From a checkpoint of a small transformer trained on Wikipedia.
Architecture: LayerNorm before each block, biases.
MLP neurons of a small language model. Each row is named by its layer, matrix (up: input weights; down: output weights) and neuron, and shows model dimensions 32-159. Each number is 128 + 32 x the weight over its row's rms, rounded and kept within 0 to 255.
After each neuron's rows, "fires on" lists the tokens most often at its 100 highest values on Wikipedia text that the model never trained on. A number after a token or word is its count.

L2.up312 [105 100 127 143 148  45 136 151 120 139 113 142 192 139 109 116 185  55 144 163 157  97 143 122 149  84 104 100 150 153 112 114 170 139 110  67  66 130 140 149 110 105 147 182 119 158 103  80 124  97 130 188 159 150 113 100 135 125 108 159 143 142 137 118  76 180 139 114 105 157 135  95 106 138  60 143 152 149 150 130 104 176 151  91 157 124 175 111 111 103 131 146 160 199 130 117 113 129 110  99 153 138  81 138 160 183 145 131 163 158 129 155 151  84 120 154  73 184 120 145 164  58  76  51 191 138  95 130]
L2.down312 [139 163 126 120 135 130 145  71  85 111 106 165 124 148 224 103  98 152  98 130 146 119 117 135 206 164 148 117 134  36  98 184  90 110 218 143 139  90 151 113 141 201  82  83 135  58 133 114 140 191 162  98  62 127  97 115 104 211 161 120 137 118  77  82 122  84 137 153 130 193  99 126 128 122 183 148  92  72 114 108 148 150 148 153 123 153  86 120 133 125 131 127 101 101 131  84 122  99 135 126 136  99 124  86  82 104 120 182 123 149 150 176 157 118 123 136 198 141 134  62 159 161 184  87 124 147 144 143]
fires on: " S" 20, "ver" 18, "ay" 15, " s" 7, "old" 6, "ry" 6

L2.up296 [111 160 152 216  88  92 119 117  80 132  97 108 181 150  55  98 164 124 156 148 127 167 128 153 140 139 155 195 146 128  94 130 105 127 139 172 155  69 131 129  92 170 122 119 182 130 152 163  77 206  94 119 116 128 115 174 121 129 100 112 153 143 162 139 108  82 124 129  41 106  83 183 188 182 183 147 201 142 123 109 119 127 170 119 147  71 128 114 161 136 106 153 140  93  90 125 133  74 129  98 129 156 109  71 120 107 157 178 137 121 102 130 135 172  95  65 107 157 118 142 156 108 133 102 114 194 113  88]
L2.down296 [108 111  94 139 136 146 137 131 108 122 133 181 112 135 159  73 149 119 161  85 117 116 125  96 154 152 102 197 100 104 117 135 117  72 138  99 109 131 129 109 156 152 125 114  66  90 102 142 136 153 143 107 129 182 129  99 172  92 113 138 119  96 138 163 144 103 173 149 140 195 121   0  71 108 120 132 117 169 137 130 116 156 162 132 180 202  78 118 143 126  84 118  96 142 187 112 132 187 124 150 137 148 122 154 100  97  90 138 125 153 124 178 111  90  78 175 101 184  88 182  82 124 123 163 140 142 141 149]
fires on: "s" 27, "j" 13, " J" 11, "w" 11, "es" 7, "." 7

L2.up167 [199 129  98  87 173  44  85 133 122 129 150 186 159 140 136  98 159 219 109 169 154 134 171 165 101 151 160 105 137 133 134  81  80 125 166 140 116 118 128 116 179 135 138  88 157 121  81 164 131 112 107 171 134 162 135  88 112  85 125 174 148 144 101 164 132 122 101 141 115 146  56  96  84 119  99  69 137 102 142 192 167 135 243 108 137 130 159 105  65  97 177 148 156 176 127 103  84 124 127 127 137 140  91 156 139  61  68 118 108 102 172  89 101  92 166 113 103  93 110 198 158  50 163  92 122 138  94  83]
L2.down167 [152 105 141  95  68 124 153 208 100 139 117  87 141 130 122 156 110  13  87 116 160 142 100 106  98 127 158 144 116 134 184 132  94 128 148 103 150  86 164 172  98 113 105 117  83 129 106 101 133 217  83 116 121 147 195 192  93 116 157 101 168 149 193 134 162 135 124 118 154  87 148 110 110 157  91 139 154 151  86 159 112 113 100 193 118 115 165 171 136 161 102 129  55 146 133 118 125 123 135 132 107 189 142 103 136 165 149  93 153 147  88 170 134  84 128 127 105 138 132 114 149 101 106 127 140 130 125 166]
fires on: ")" 31, " also" 16, " has" 13, " " 9, " rec" 6

L2.up272 [107 139  85 108 164 185 105 103  97 158  82 124 177  91 187  83 119  79 181 161 102  97 118  89  62 119 113 144 178 117 128 148 145  97 162 103 116 152 112 150 104 158  19 135 159 154 125  67 126 106 121 124 120 115 131 160  69 136 170 151 135 129  92  84 201  95 162 117 153 157 129  49 115 125 140 180 139 109 124  77 150 197 111 119 168 105 117 157 124 131 123 158 128 116 120 122 200 115 106 143 103 136 126 104 134 137 152  96 100 102  93 157 171  69 129 142 166 141 182 140 158  98  61  98 154 150 163 143]
L2.down272 [ 74 154 143 159 122 168 184 141 165 152 157 103 145 153  92 164 131 116 105  89 116 138  90  93 143 142  84 131 119  98 125  86 128 119 173 158  89  97 141 100 131 102 117  48 102 113 128  87 126 170 107  89  88 133  83  74 118  73 107 121 217 108 147 122 101 124 124 157 128 134  96 111 164 119 141 146 148 161 123 101 125 129 148 173 130 188  93 122 165 109 107 173 148  77 167 148 186 106 179 105 128  52 133 119 108 116 211 124 113 102 159 126 188 150  86 119  69  77 165  74 140 155 159 101 170 220 130 113]
fires on: " s" 19, " gr" 16, " includ" 14, " m" 11, " re" 5, "|" 4

L2.up304 [155 158 127 113 110 126 163 109 123 118 169 120 156 162 177 182 154  53 170 128 132 126  94 122  72  88 152  48 130 135 150 154 117  88 145 177  67 161 197 102 109 123 166 167 154 122 141 149 121 144 126  78 174 131 107  88 150  41 148 110 145 145  35 120 119  71 137  94  83  94 109 142 153 201  78 121  90  86 147 130 162 154 152 140  99 126 158 172  92  58 170 163 197 158 125 123 122 114 120 101 136 149 112 136 162 143 114 105 137  99  88 173 165 163 148 104 116 113 115 159  66 137  98 139 156  80 124 129]
L2.down304 [ 76 132 152 144 123  81 165  70 129 138 145 160  98 117 105 105 150 113 125 130 135 123 104 102  71 150 106  85  84 124 161 170  65 140 149 105 126 171 195  71  98 114 194 135 144  76 109 100 108 172 139 126 140 108 161  63 168  69 125 135 129 124 165 134 147 167 147  93 145 154 110 108 125 197 138 130 149  98 147 151 106 162  75 130  90  53 116 148 100 101 134 117 117 105 151 114 171  98 188 102 116 126 109  95 166 153 104 111  97 131 132 190 198 182 132 131  36 136 124 119  97  86 146  80 175 147 160 147]
fires on: " United" 52, "ong" 19, " first" 8, "\n" 5, " under" 5

L2.up396 [127 137 107 167 227  73 117 145 120 193 144 145 131 104 140 180 162 110  72 155 120 130 150 147  89 109  99 171 191  95 110 167 136 178 122  86 136  86 133 122 113 115 122 124 195 136  79 132  69 114 132 112  93 144 164 180 126  56 149 128 115 158 131 110 143 179 102 136  87 104 111  91 176 115 107 112  82 104 130 171 104 184 114  77 139 104  94 115 132 132 116 165 138 201  87 164 113 147 125 102 115 132  82  88  81 177 163 163 142  89 142 132 124  99 105  61 116  84 106 134 133  26 116  67  92 146  89 128]
L2.down396 [145 132 113 164 146 145 135 157 109 137 180 146 128 117 121 163 153 105  91 134  88 105 115 135 145 136 111  81 133 142  63 100 121 164 142  51 154 158 116 178 133 200  81  91 157 177 157 165 116  96 157 121  40 123 172 104 111 176 153  82 100 150 158 128 142 101 102 118 115  57 102  98 123 149 130  84 107 126 198 152 121 129 128  87  93 105 139 107 136 114 108 186  98 115 118 185  99 142 139 102 179 145 126 120  69 106 132 112 118 163 172  53  94 131 136 115 100 103 109  58 128  58 127 130 115 170  94 176]
fires on: "um" 51, " com" 24, "em" 23

L2.up222 [139 101 113  75 120 109 171 140  60 137 138  65 153 117 181 151  86 150 151 178 141 166 148 151 112 136 152 120  68 151 147 141 129  50 156 103 154 129 164  64 176 115 122 107 119 162 144 110 149 114 150  95 111  89 146 142 158 114 160 127 154 123 121 100 121 175 174 149 123 152  66 124 104 170 178 104 130 142 116 158  64 157 125 121 142 207 144 120 146  99 138 100 115  95 173  97 128 177 137 131 158 166  90 106 112 108 137 131 113 132 127 119 173 152 130 139 115 101 126 108  73 139 102 146 108 155 113 161]
L2.down222 [116 179 177 128 149 182  92 150 150 130 166 136  71 117 141 111 112  81 123 159 118  94 102 149 106 149  99 113 130 120  90 163 166 163  72 101 110 122  85 117 138 106 153 172 135 133 138 154 145 151 124 129 123 165  58 172  82 151  88  84 116 124 199 125 118  60  81  91 100  94 159 112 125 135 150  93 121 101 147  92 191 103 109 125  71 164 148 167 153 197 196 134  91 119  95 118 105 125  86 144 125 134  62 100 132 115  91  94 131 150 105 179 133 177 150  82 112 126 113  84 119 123 139 186 117 160 125 125]
fires on: " p" 63, " ch" 16, " Ch" 9, "ep" 7, " P" 5

L2.up597 [173  52 149 112 155 149  91 144 163 127 126 121  79  76 131 129 119 118 136 138 156 186 132 157 117 115 118  98 177 155 120 122 120 149 171 150  71 155 164 112 134 182 150 121 125  60  94  94 190 112 122 179 138 136 107  83  83 108 105 157  86 169  99 151 116  98 161 113 118 119 150 132 122  93  75 125 192  83 151  68 123 110 160 138 109 149 137 153 137 193 120 195  66 168  56 154 156  77 154 115  82  97 212 122 116 126 135 145 168  77  75 115 155 141 144 119 178  89 114  97 133 170 111 122 123 176  80 108]
L2.down597 [146  93 129 197 129 136 129 162 177 108 143 133  79 172 149 168 139 175  80  95  76 190 141 134 114  78 124 144  79 154 125 105 118 117 163 102  96  50 143 149 146 140 131 100 176 170  74 106 169 148 155 119  63 126 110 120  85 160 156 126 104  72 140 118 111 183 134 146 162 156 105 111 137 142 129 117 149 131 126 158 132 132 181 123 166 105 144 104 140 140 159 122  82  98 112 120 172  87 146  62 135 141  95 152 109 153 142 119 103 193 122 161 133 192 123  88 118 122 116 116 138 150  74  91 168 119  98 139]
fires on: "any" 14, "ents" 13, "ree" 11, "ure" 11, "le" 11, "ions" 8

L2.up118 [119 126 124 131 160  97 144 139 140 125  88 189 114  71 142 205 191 205 159  94 114  64 161 101 142  94 121  79 120 182 143  91 129 167 146 100 158 108 113 114  95 140  88 140 147 139 117 129 106 121 124  66 189 110 103 163 109 133 133 160 162 108  98 115 168 111 102 189 134 104 123 124  65  90 101  98 211 123 103 119 169 170 129 117 144 136 119  86 129  96 138 134 158 103 155 190 110 177 147 140 140 154 126 110 152 105 128 197 131 106 133 149  98 153 104  87 103 109 133 167 103 108 115  80 121 171 215 146]
L2.down118 [168 121  89 156  79 102 114 107  73 129 101  96 133 129 159  92 135 125 160 119 127 129  87 178  86 154  94 142  68 101 129 123 190 131 109 116 142 108 207 165 155 106 130  62  82  90  96 193 157  64 141 158  47 126 133  99 169 124 124 151 144 127 128 168 127  99 174 137  85 128 161 138 150 161 186 170 152 152 119 157 110 163 118  65 129 183 154 124 125 131 149 149 172 135 150  83 121 129 146 103 117  98 168 120  80 149 128  60 137  93 118 128 179 173 140 157  97 164 119  64 153 112 166 154 127  71  39 124]
fires on: "own" 25, "ough" 20, "ight" 11, " =\n\n" 8, "ir" 7, " b" 7

L2.up364 [146 137 161 133  88 114  91 132  99 146 109 112 156 100 135 125 147  93 144 102  87  84  97  88 115 154 140 156  94 153  93 102 104 104  64 168 177  56  94 146 153 105 154 165 162 159 116  61 144  95 131 154 133 111 146 172 116 121 135 149 149 106 108 113  84 109 136 100 105 134 109 161 150 140 118 158 152 170 138  98 132 134 117 120 102  98 136 151  67 100 163 162 132 116 129 137 176 165  85  84 177 144 157  96 127 195 215 143 127 182 155 119 178 101 165 131 131 145 165  99 106 134  49 125 147 114  98 111]
L2.down364 [ 87 127  30 136 102  77 119 153  82 144 182 121 112  64 157 166 158  91 138 132 167 105 168 176 157 125  85  89 104 127 172 140  87 111  71 110 149 151 198 126 114 121 120 116 115 110 156  75 112 135  97 118 119 114 118 152  88 163 190 170 148 166 179 156 145 116 139 132 136 110  94 145 175 116 119 115 164 131 104 107  77 152 108  59 122 160 107 139  97 145 135 108 145 145 134  69  88 185 150 187  88 105 143 116 175 106  76  68 199 119 127 187 108 158 102 125 134 165 160  90 149 166 188 109 109  78 168 158]
fires on: " pro" 15, " Pro" 14, " rele" 14, "u" 7, "um" 5

L2.up123 [104  88  84 131 152  42  92 146 150 174 128  70 125 172  92 178 155 138 120 159 141 205 151 161 123 137 149  98 100 119  97  97 109 125 144  94 168 140 155 119 134 161 131 127 131 117 160  84 126 198 129 116 122 134 130 118 124  98 131 130  92 165 160  99 183  85 192  88 163  99 105 112  59  64 108  79  92 145 110  61 101 136 157 149 157 159 136 145 135 189 135 124 127 200 107 137 169 129 157 116 109 131 132 126 118 128 110 119 149 127  84 108 190  87 128 148 102 113 163  74 179 115 148 150 175  90 129  81]
L2.down123 [ 99 158  93 185 172 124  46 205 181 125 122 218 108 153 199 115 197 125 166  76  96 144 142 131 105 110 139 146 115  90 124 147 134  85 111 165 126 158 117 138  91 126 142 151 136 135 135  97 161 108  94 150 161 114 146 151 139 142 146 149 121  90 100 135 155 112 151 112 146 137  69 165 140 154  73  77 112 159 121 121 152 128 123 179  75 109 106 137 123 188 122 155 105 132 112 108 149 103  65 136 138 192 180 143 126  95 131  46  77 161  82 170 141 158 134 128  96 161 148  81 147  83  81 133 163 114 107 122]
fires on: "ies" 48, "ents" 20, "ations" 16, "ics" 4, "ions" 4, "ers" 4

L2.up20 [125 168  58 101 123 135 153 102 199 145 149 155 149 113 122 137  82 131 135 134 100 128 133 100 138 134 126 124 131 118 111 128 152 103  98 157  86 118 152  30 124 148 137 202 137 139 129 148 127 117 146 117 160 160  65 148 100  63 157 136 119 131  99 114 120 133 130 112 139 210 125 151  47  87 168 131 127 114  96  73 133 167 180 145 125 135 176 107 156  62 125  62 150 116 109 148 156 143  96 164 204 114 137  91 126 182 119 130 108  82 194 148  80 102 137 132 181 111 120  97  67 145 156 116 137 137 135 110]
L2.down20 [147 209 122 116 178 153 184 146 116  78 105 128 161 142 108  94  88 146 106  87 148  85 160 114 151 134 135 134 131 128 152  65 147  57 134 148 144 145 144  86  94  88 160 139 169  91 128 161 104  91 182 124 122  82 117 179 147 119  67  67 136 169  96 115  72 120 117 142 161 127 115 153  75  87 151 161 164  93 108 187  94 138 126 115 118 133 137 108 158 113 146  84 101 152 102  87 186 116 124 173 173  96 132 147 134 137 123 168 115 122 188  96 142 104 209 122 128 166 142 120 103  94 186 141 154 104 115 120]
fires on: " th" 25, " f" 25, " sp" 12, " cons" 9, " qu" 5, " Sp" 5

L2.up331 [ 62 125 128 157 120 107  67 126 158  56 129 168 118  85 175 167 107 170 149 116 110 176 132 190  81 162 106  73 138 107 134 156 145 155 185 113 178 140 127 150 120 144 121 106 194  76 173 131 151 151 146 135 168 143  68 127 138 159  94  86 145 136 134  94 103 133 163 118  83  89 112 130 124 129 175  88  99 169 100  78 142 188  97 133 110 163 119 176 173 138  88  89 114 159 115 143 100 147 161 161 156 125 125 111 136 156 149 119 168  63 123 158 136 103 103 144 106  75 192 151  90  95 192 127 126 116 105  95]
L2.down331 [ 93 158  84 135 113  70 154 156 136  83 144 101 138 139 101 115 143  80 132 129 120  82 206 144 143  90 166 108 126 134 138 115 117 141 116 128  76  97 137 208 143 146 160  86 120 123  95 139 137  72  94 142 123 126 176 131 164 161 110 109 130 108 132 142 164 170 123 100 135 129 122 111 110 127 126 142 150  56 106 168 144  99 148  83 114 114 147 116 151 124 149 106 158 153 147 109 163 139  75 135  75 103 126  30 108 134 174 135  96 144 107  76  99 119  75 142 104 141 122 138 119 133 125  81  67  75 157 174]
fires on: "ill" 82, ".\n\n" 11, "." 4

L2.up226 [155 113 178 158 161  70 118 126 107  92 150 128 134 165 109 111 138  86 107 177 145 121 127 174 112 104 190 184 155  88 127 114 109 126 137 127 113 103  93 103 125 164 109 145 111 182  74 121 188 100 133 109  56 156  78  92 170 158 113  83 152 114 153 102 182  75 110 156 102 191 132 119 151 153 128 135 143 158 158  89 144 171 159 119 166 153 159 117 118 114 182  74 113 102  78 102 121  87 145  70 162 128 118 129 191 138 125 145  86  81 150  70 161 139 103 110 135 127 173 122 115  54  95 114  88 137 136 100]
L2.down226 [ 81 122 168 109 140 112 134 164  99  97 176 144 110 143  86 118 140 109 174 139 115 171  76 139 151 136 141 138 163 135  87  89 151  83 151 148 175 120 125  90 163 124 155  81  77 108 157 162  79 159 151 142 148  67 136 133 116 123 139 106 175 157 114 185  69 100 153 130 125  93 114 171 133  70 127  76 177 129 136  87 104 138 168 187 119 144  57 136 100 142  70  90 130 102 135 149 159 103 161 160  82 123 126 196  56 116  91 120 117 219 168 169 138 146 116 114 104 143 200 102 119 123 165 139 160 169 124 105]
fires on: "res" 21, " Sc" 18, "ers" 15, " sc" 12, "ors" 8, "les" 8

L2.up74 [148 127 145 120 153 115 119 104  89 174 174 151 165 133 115 108  58 152 122 122 185 169 113 126 191 103 140 156 141  77  95 118 122 135 117 138  70 167 131  90 169 124 182 101 108 152 140 182  78  87 161 134 137 185 124 124 106 103 115 165 100 158  80 123 191  50 168  61 150 137 107 160 150  94  63 154 170 165 140 154 108 135 121  60 134 158 146  53 119 103 112 137 114 126 103 108 138 146  90 133 124 148 114 149 147 141  86 165 116 113  87 131  75 133 129 119 150 151 136 120 117 141  71 132 133 116 144  90]
L2.down74 [183 151 138 120 156  91 146 151 141  79 165  50 122 120 130 111 117 109 149 102 141 107 124  76 137  88 132 134 147  76 156 115 132  52 156 159  94  58 126 147 138 158 138 106 165  82 114 166 210 145 109 178 117 117 135 156 103 112  80 122 125  85 101 103 199 173 121 126 110 128 151 112 115 126 100 130 116  99 126 153  76 103 115 116  97 128 131 148 144 131  52 128 127 107 140  94 171 117  91 165 158  88 162 154 176 125 142  84  92 148 113 117 146 135 138 115 126  95 199 129 126 119 169 106 174 105 138 158]
fires on: "art" 43, "un" 32, " ret" 9, " sp" 5, " qu" 5

L2.up759 [142 122 173 113 107  71 108  99 143 136 123 134 102 159 129 145 127 150 134 148 156 121 131 152  91 132 155 108 122 144 156  88 171 151 176  90 122 122 151 133 129 142 113 138 116  79 161 134 167  78 125 137  89  97  77 151 103 142 112  63 191 116  73  83 148 109 128 120  60 161 147 150  87 178 127 144 126 167 130 118 136 150 112 179 152 124 185  91 163 189  87 102 164 174 150 140 171 217  92 186 120 155 183 124 140  84 114 120 115  88 126 122 136 111 121  69 189 123 118 109 130  91 138 111 130  94 157 160]
L2.down759 [ 85 204 134 108  93 171 123 167 101 108 138  75  92 153 206 139 106 198 108 125 163  43 100 126 160 101 104  94 173  89 154  47 124  92 148  91 114 123 127 124 185 106 129 120 158 175 145 120 129  96 136 121 160 162  62 112 154 119 134 161 124 108 155 133 157 120  92 142 164 107 199  70 146 101 137  76 146  49 164 158 124 101  77 161 113  95 188  81 154 114 100 166 132 124 115 138 124 136  85  88 121 166  89 141  78 128  58 129 129  95 154 123 113 134 156 121 183 169  85 150 154 105  92 119 136 115 117 145]
fires on: "." 38, " (" 19, " for" 11, " dis" 9, " " 8

L2.up639 [151 188 120 141 180 173 116 126 127 139 120 144 109 105 145 143 124 139 140 137  86 118 128 129 134 145 117 141  94 146  84 125 110 124  82 159 165 134 136 112 122  91 179  71 147 109 138 122 169 144 114 144 103 113 128  58 118 172 111  92  91 192 114  56 121 103 122 204 113 128 111  94 133  78 142 132 182 107 161  63 119 166 121  81 135 111  36 111 148 149 114 150 118  97 110 169  98 147 103 165 145 115 132 144 202 165 178 183 157 106 113 101  87 129 132 110 125  68 114 150 136 109 131  81 113  59 114 104]
L2.down639 [140 125 100 135 150 115  88 130 244 189 145 118 111 161 135 183 192 165 114 115 163  65 156 148 134 165 111 148 115  81  80  78 145  68 120 115 177 127  61 164 176 183  79  86 161 135 147 115 125 171  86 131 149  90 187 160 104  88 118 123  65 127 166 136 125  78 144  93 114 155 162 149 176 112 143 152 110 108 112 127 175 134 103 193  75 161 166 119 130 146 159 116 137 134 156 121 128 113 102 105 128  84 157 127 139 157  83  81 111 107 111 122 128 120 101 117 108 101  91 102 153 118 164 157 123 127  48 123]
fires on: " ad" 24, " D" 19, " d" 7, "ov" 6

L2.up8 [123 168  78 107 124 113 122 151 117 154 125 131 175 119  92 109 137 143 101 147  25  40 149 127 150 114 161 100 166 134 115 137 137 150 140 113 193 173 148  60 126  90 122 131 142 110 149 108 194 156 143 168 159 167 144 157 157  57 158 119 116 135 134 112 136 129 170  57 115 117 144 157 164 174 170  47  82  55 193 152 150 129 157  85 148 123 100 133 134 123 108 112 133 153 164 115 130 164  96 143 124  85  88 120 104 153  97  77 144 111 105 153 107 142 171 157  88 146  55 137 150 142 180  60 128  80  96  76]
L2.down8 [155 194 123 155 154 117 156 162 100  95 108 184 105 131  77 146 121 155 113 155  83 133  77 163 133 179 103 125  78 162 162 143 122  86 105 134 103  92 169 153 110 150 153 136 100 132 115 121  42  45 162  97 146 105  94 127  61 115  97 137  96 130 120 163 114 117 145 161 165 119 186 101  90 148 116 186  59 154 137 141  59 153  82 148 158 138 117 151 157 106 195 120  55  77 185 125 174  87 139  72 109 152  95 110 144 158 124 151  98 165 139 121 132 131 130 126 129  72 151 135 166 154 152 135 133 133  86 102]
fires on: ".\n\n" 44, "\n\n" 8, "==\n" 8, " act" 6, " pro" 5, "==" 5

L2.up132 [114 117 189 115  78 113 137 123 109 101 179 106 148 181 180 137 100 169 123 118 136 147 125  48 115 173  74  90 176 103 106 106  95  54 196 146 177 106 141 162 190 131 103 139  99  53 122 153 106 113 134 107 165  63  43 118 131 142 153 152  96 145 108 139 112 150 105 170 167 117  68 141 126 107 156 130 121 136 127 154 145 162 106  84 160 121  89 170 104 120  74 129 164  99 145 104 142 168 121 128  90 120 115 113 125 135 125 131 141 118 114 158 136 110 139 141 125 126 160 113 131  79 170 102  83 198  73 208]
L2.down132 [121 199 147 133 111  83 131 142 128 181  83  93 101 114 194 121 102 140  88  74 162 117 105 108 100 197 103  79 145 119 174 142  54 119 130 131 179 152 117 133 114 100 185 189 139 157 141 143 125 122 137 149 128 127  85 128 159 165 139 135 122 161 151 133 113  66 126 140 109 122 141 134 188 181 127 195 156 164 170  91 117  89 115  78 168 133  95 134 119 153  96 140 116 131 104  99 159 185 110 110  94 104 103 113 145 164 115  96 125 143 124 121  63 152 108 108  79  80  93 151 132  85  97 142  59 194  89 177]
fires on: " ch" 38, "x" 21, "ch" 18, " Ch" 12, " per" 6

L2.up313 [172  66 150 158  66  93 116  83 137 145 109 109 121  96 116 125 137 106 163 134  97 107 179 125 156 128 126 130 151 152 137 176 130 167 174 132 118 144 152  95 144 157 208 174 148 135 124 129 177 134 139 149 147 158 114 108 126 167 164 151 112 114  79 121  92 117 190 103 125  73  58 122 131 148 108 106 167  98  86  33 151 116  85  99 156 163 139 150 110 129 173 102 127  97 128 129 145 110  79 172 166 148 107  72 125 148 130 163  86 124 117 106  78 135  86 104 182 115 122 122 141 102 128 201 126 101 125 158]
L2.down313 [173 115 129 156  84 110 113 124 185 118 111 128 101 144  95  82  94  87 192 156 157 166  95 163  92 113 116 130 128 151 131 130 145 105 128 137 130 127 108 103 147 106  99 176 144 157 154 129 140 155  85 120 126  96 118 147 115 197 161  86 151  47 146 146 125 109 109 107 145 109  92 100  89 168 126 117 149 137 156  45 176 108 149  64 106 172 112 158 102 168 115 107 122 172 145 111  73  86 109 192 158 118 158 197 105  79 112 129 142 107 138 159  83 167 164  67 106  87 157 115 184 170 124 106 119 156 144  84]
fires on: " M" 19, " m" 16, " t" 9, "\n\n" 8, "ens" 7, " Fran" 6

L2.up724 [137 117 135  78 143  40 134 148 148 118 134 142 146 128 121 177 116 188 136 169 132 162 144 207 104  94 143 138 177  58 157 112 119  96 131 110 116 122 166 138 121 241 111 152 134 120 155 115 153  92 144 120  91 151 118 108 146 112 150 142 106 136  90 140 130  71 177 120 176 177 124  86 100 111 109 142  94 129 157  74 111 122 105 151 180 110 129 184  77 149 180 112 116 194 150 133 140 115 103 130 116  92 150 144 154 129 105 136 130 127 164 122 169 115 181 187 176 116 101 129 202  73 157  86  89 107  86 136]
L2.down724 [111 155  33 157 103  46 140 142 175 120 155 158 141 122 106 179 147 188 111 126 144  48 118 153 111 173 174 113  60 125 164 133 119 180 173  94 132 158  93 144 195 136 125 136 212 133 141  75 139 137 127 134  79 174  80 148 128 107 125 136 123 154 175  95 116 146 145 124 133  83  88 110  95 168 135 100 155 105 116  77 169 182 115 165 126 124 134  86 157 180 133  93  77 165 129 127 132 103 167 121 132 135 151 172 146  97  85  74 131 146 142 133  53 104 179  94  59 155 101 141 112 107 150 153 188  90 113 149]
fires on: "\"" 33, ")" 22, "\n" 17, " also" 11, ")\n" 4, "|" 4

L2.up21 [ 87  79 117 193 164  84 192  89 123  98 161 159 174  96 126 176 111 126 138 151 120 107 122 113 138 165  85 198 149 199 121 144 134 105 148 143 159 174 168 134  80 172  86 152 118 156 165 120 134 106 146 128 146 146 113  85 137 128 138 134 155 137  78  89 146 131  81  58 129 130 131 136 185 162 143  94 115 136 133  96  84 140 146 134 108  90 184 117 116 156  86 103 100 118 145 127 153  96 175 124 114  76 134 133  84 136 119 135 139 138  53 150 123 112 190  95 152 159 111 151  91  88 104 102 108 151 154  64]
L2.down21 [ 67 129 108 157 151 154 156 143 133  92 150 191 140 111  86 111 146 143 126 125  75 176 174 114 125 159 109 118 174  95 171  92 114 132 140 155 149 174 154 140  17 125  65 119 174  66 131 162  98 190 110 129 121  51 172 173 131 128  76 122 183 105 146 134 151 114  80  96 116 120  85 127 132  88  59 171  31 129 103 144  94 139  79 126 111 123 127 123 106  99  73 120 117 158 147 114 182 108 176 167  80 182 125 108 112 123 160 177 125 131  81 103 135 112 152 149 148 110 109 119 150 112 107 141 124 141 125  88]
fires on: "/" 44, " k" 18, ":" 18, "°" 11, "–" 6

L2.up403 [173 140 135 143 172 108 162  84  92  90 156 118 178  76  87 138 126  97 109 157 104 129 156  96 211 161 149 111 125 141 112 168  32 160 130  83 211 116 122 133 193 138 142 104 151 159 103 111  91  95 150 153 154  86 107 138 120 113 147  99 161 122  96  64 120 103 172 130 124 162  68 152 158 119  88 141 100 121 117 142 135 149  95 100 126 125 149 151 144 170  94 163  97 111 157 114 144 117  92 130 147 172 141 109 106 180 159 216  72 122 134 148 110 110  98 122 161 106 121  64  86 119 122 132 117 196 151 108]
L2.down403 [160 124 116 147 118 111  91 124 116 144 159  67 158 102 143 131 118 140 142 189 168 110 175 100 103 107 207 122 141 172  79 121 123 182 167  80 115 157 101 126  94 122 151 123 114 161 148 125  94 100  60 110  97 121 106 121 181 125 112  67  91 125 136 146 159 154 115  90 135 167  35 103 114  92 176  94 119 103 113 140 156 158 161 122  98  95 164 135 141 142  95 166 102 145 147 166 168 164  95 110 222 149 109 118 102  95 139 115 162 108 123 158  88 117 125 146 126 181 133  63  70 120 149  83  87 110 154 103]
fires on: " Ind" 31, " ind" 30, "em" 28, "ce" 5

L2.up375 [178 149 161  67  98 104 155  93 149 104 148 141 129 134 101 187  67 148  81 182  87 170 158 130 115 138 160 122 137 129 129 156 135 135 129  94 101 152 136 119 125 211  81 131 117  99 185 108 119 172 114 156  83 102 137  70 110 127 146 155  81 171 138  91 131 115 142 190 136 127 161 138 179 110 137  97 117 126 185 122 119 124 137 142 119  82  89 157 103 123 146 115 126 118  89 155 104 116  93 111 136 132 117 148 206 101 127 115 146 109 141 142 126 123 119  85  94 134 125 166 189 126 122 117  96  96 133 114]
L2.down375 [111 112 114 176 136 121 119 111 155 172 125 139  90  79 139 138 123 162 117 141 110 125 128 146  71  63 137 137 132 123 142 123 145 158 204 190 147 159  83 127 156 116 134   0 154 186 123 109 153  54 136 138 164 139  73 117 148 173 117 120 156 182  87 107 173  88 124 113 129 168 116 106  89 141 142 185 165 130 134 160 162 139 117 194 104 107 126  97  96 146 137 178 151 147 161 158 134 129 146 146 133  95 162  88 129 107 124 111 153 166 111 119  70  66 149 114 147 111 105 121 154 109 147 104 131 116  86 121]
fires on: ")" 24, "\n" 23, " P" 14, ";" 8, " and" 4, " was" 4

L2.up635 [ 93 112 112 147 167 174 115 117 149 161 122 145 148 144 117  86 152 106 115 126 161 123  82 106 111 119 152 159  84 168 107 128 146 118 127 183 181 142 137 143 132 137 120 112 132 125 178 143 131 103 102 148 150 106  81 120 166 104 151 177 103 182  84 146  78 128 111  42 110  93 105 230 110 130  96 122 172 101 158 154 177 126 133 123 111 133 121  84  95 169 170 165 127 109 117 188 106  95 120 126 131 140 122 151 102 130 121 128  60 109 112 163 138 138  46 139 122 156 173 140 167 119  97  94 125  90 103 156]
L2.down635 [105 125 139 124  99  95 146 106 120 133 173 140 126  95 134 130 121 169 142  87 109 142 185  94 148 152  92 128 167 157 194 115 138 110 174 128  70 132 166 130 114 122  87 132 181 136  54 163  94 152 132 102 119 178 135 139 123 131 169 146  80  85 164 163  97 143  82 178 117 114  93   0 135 113 156 104 115 126 110  98 148  79 146 130 188  95 140 100 199 109 145 123 158 160 175 108 156 163 114 123  47  88 115 121 128 128 116 114 126 168 159 113 105 116 133 139 141 111 146 137 109 118 158 141 156 151 148 105]
fires on: " pl" 23, " H" 12, " J" 11, "aw" 11, "w" 7, "ph" 6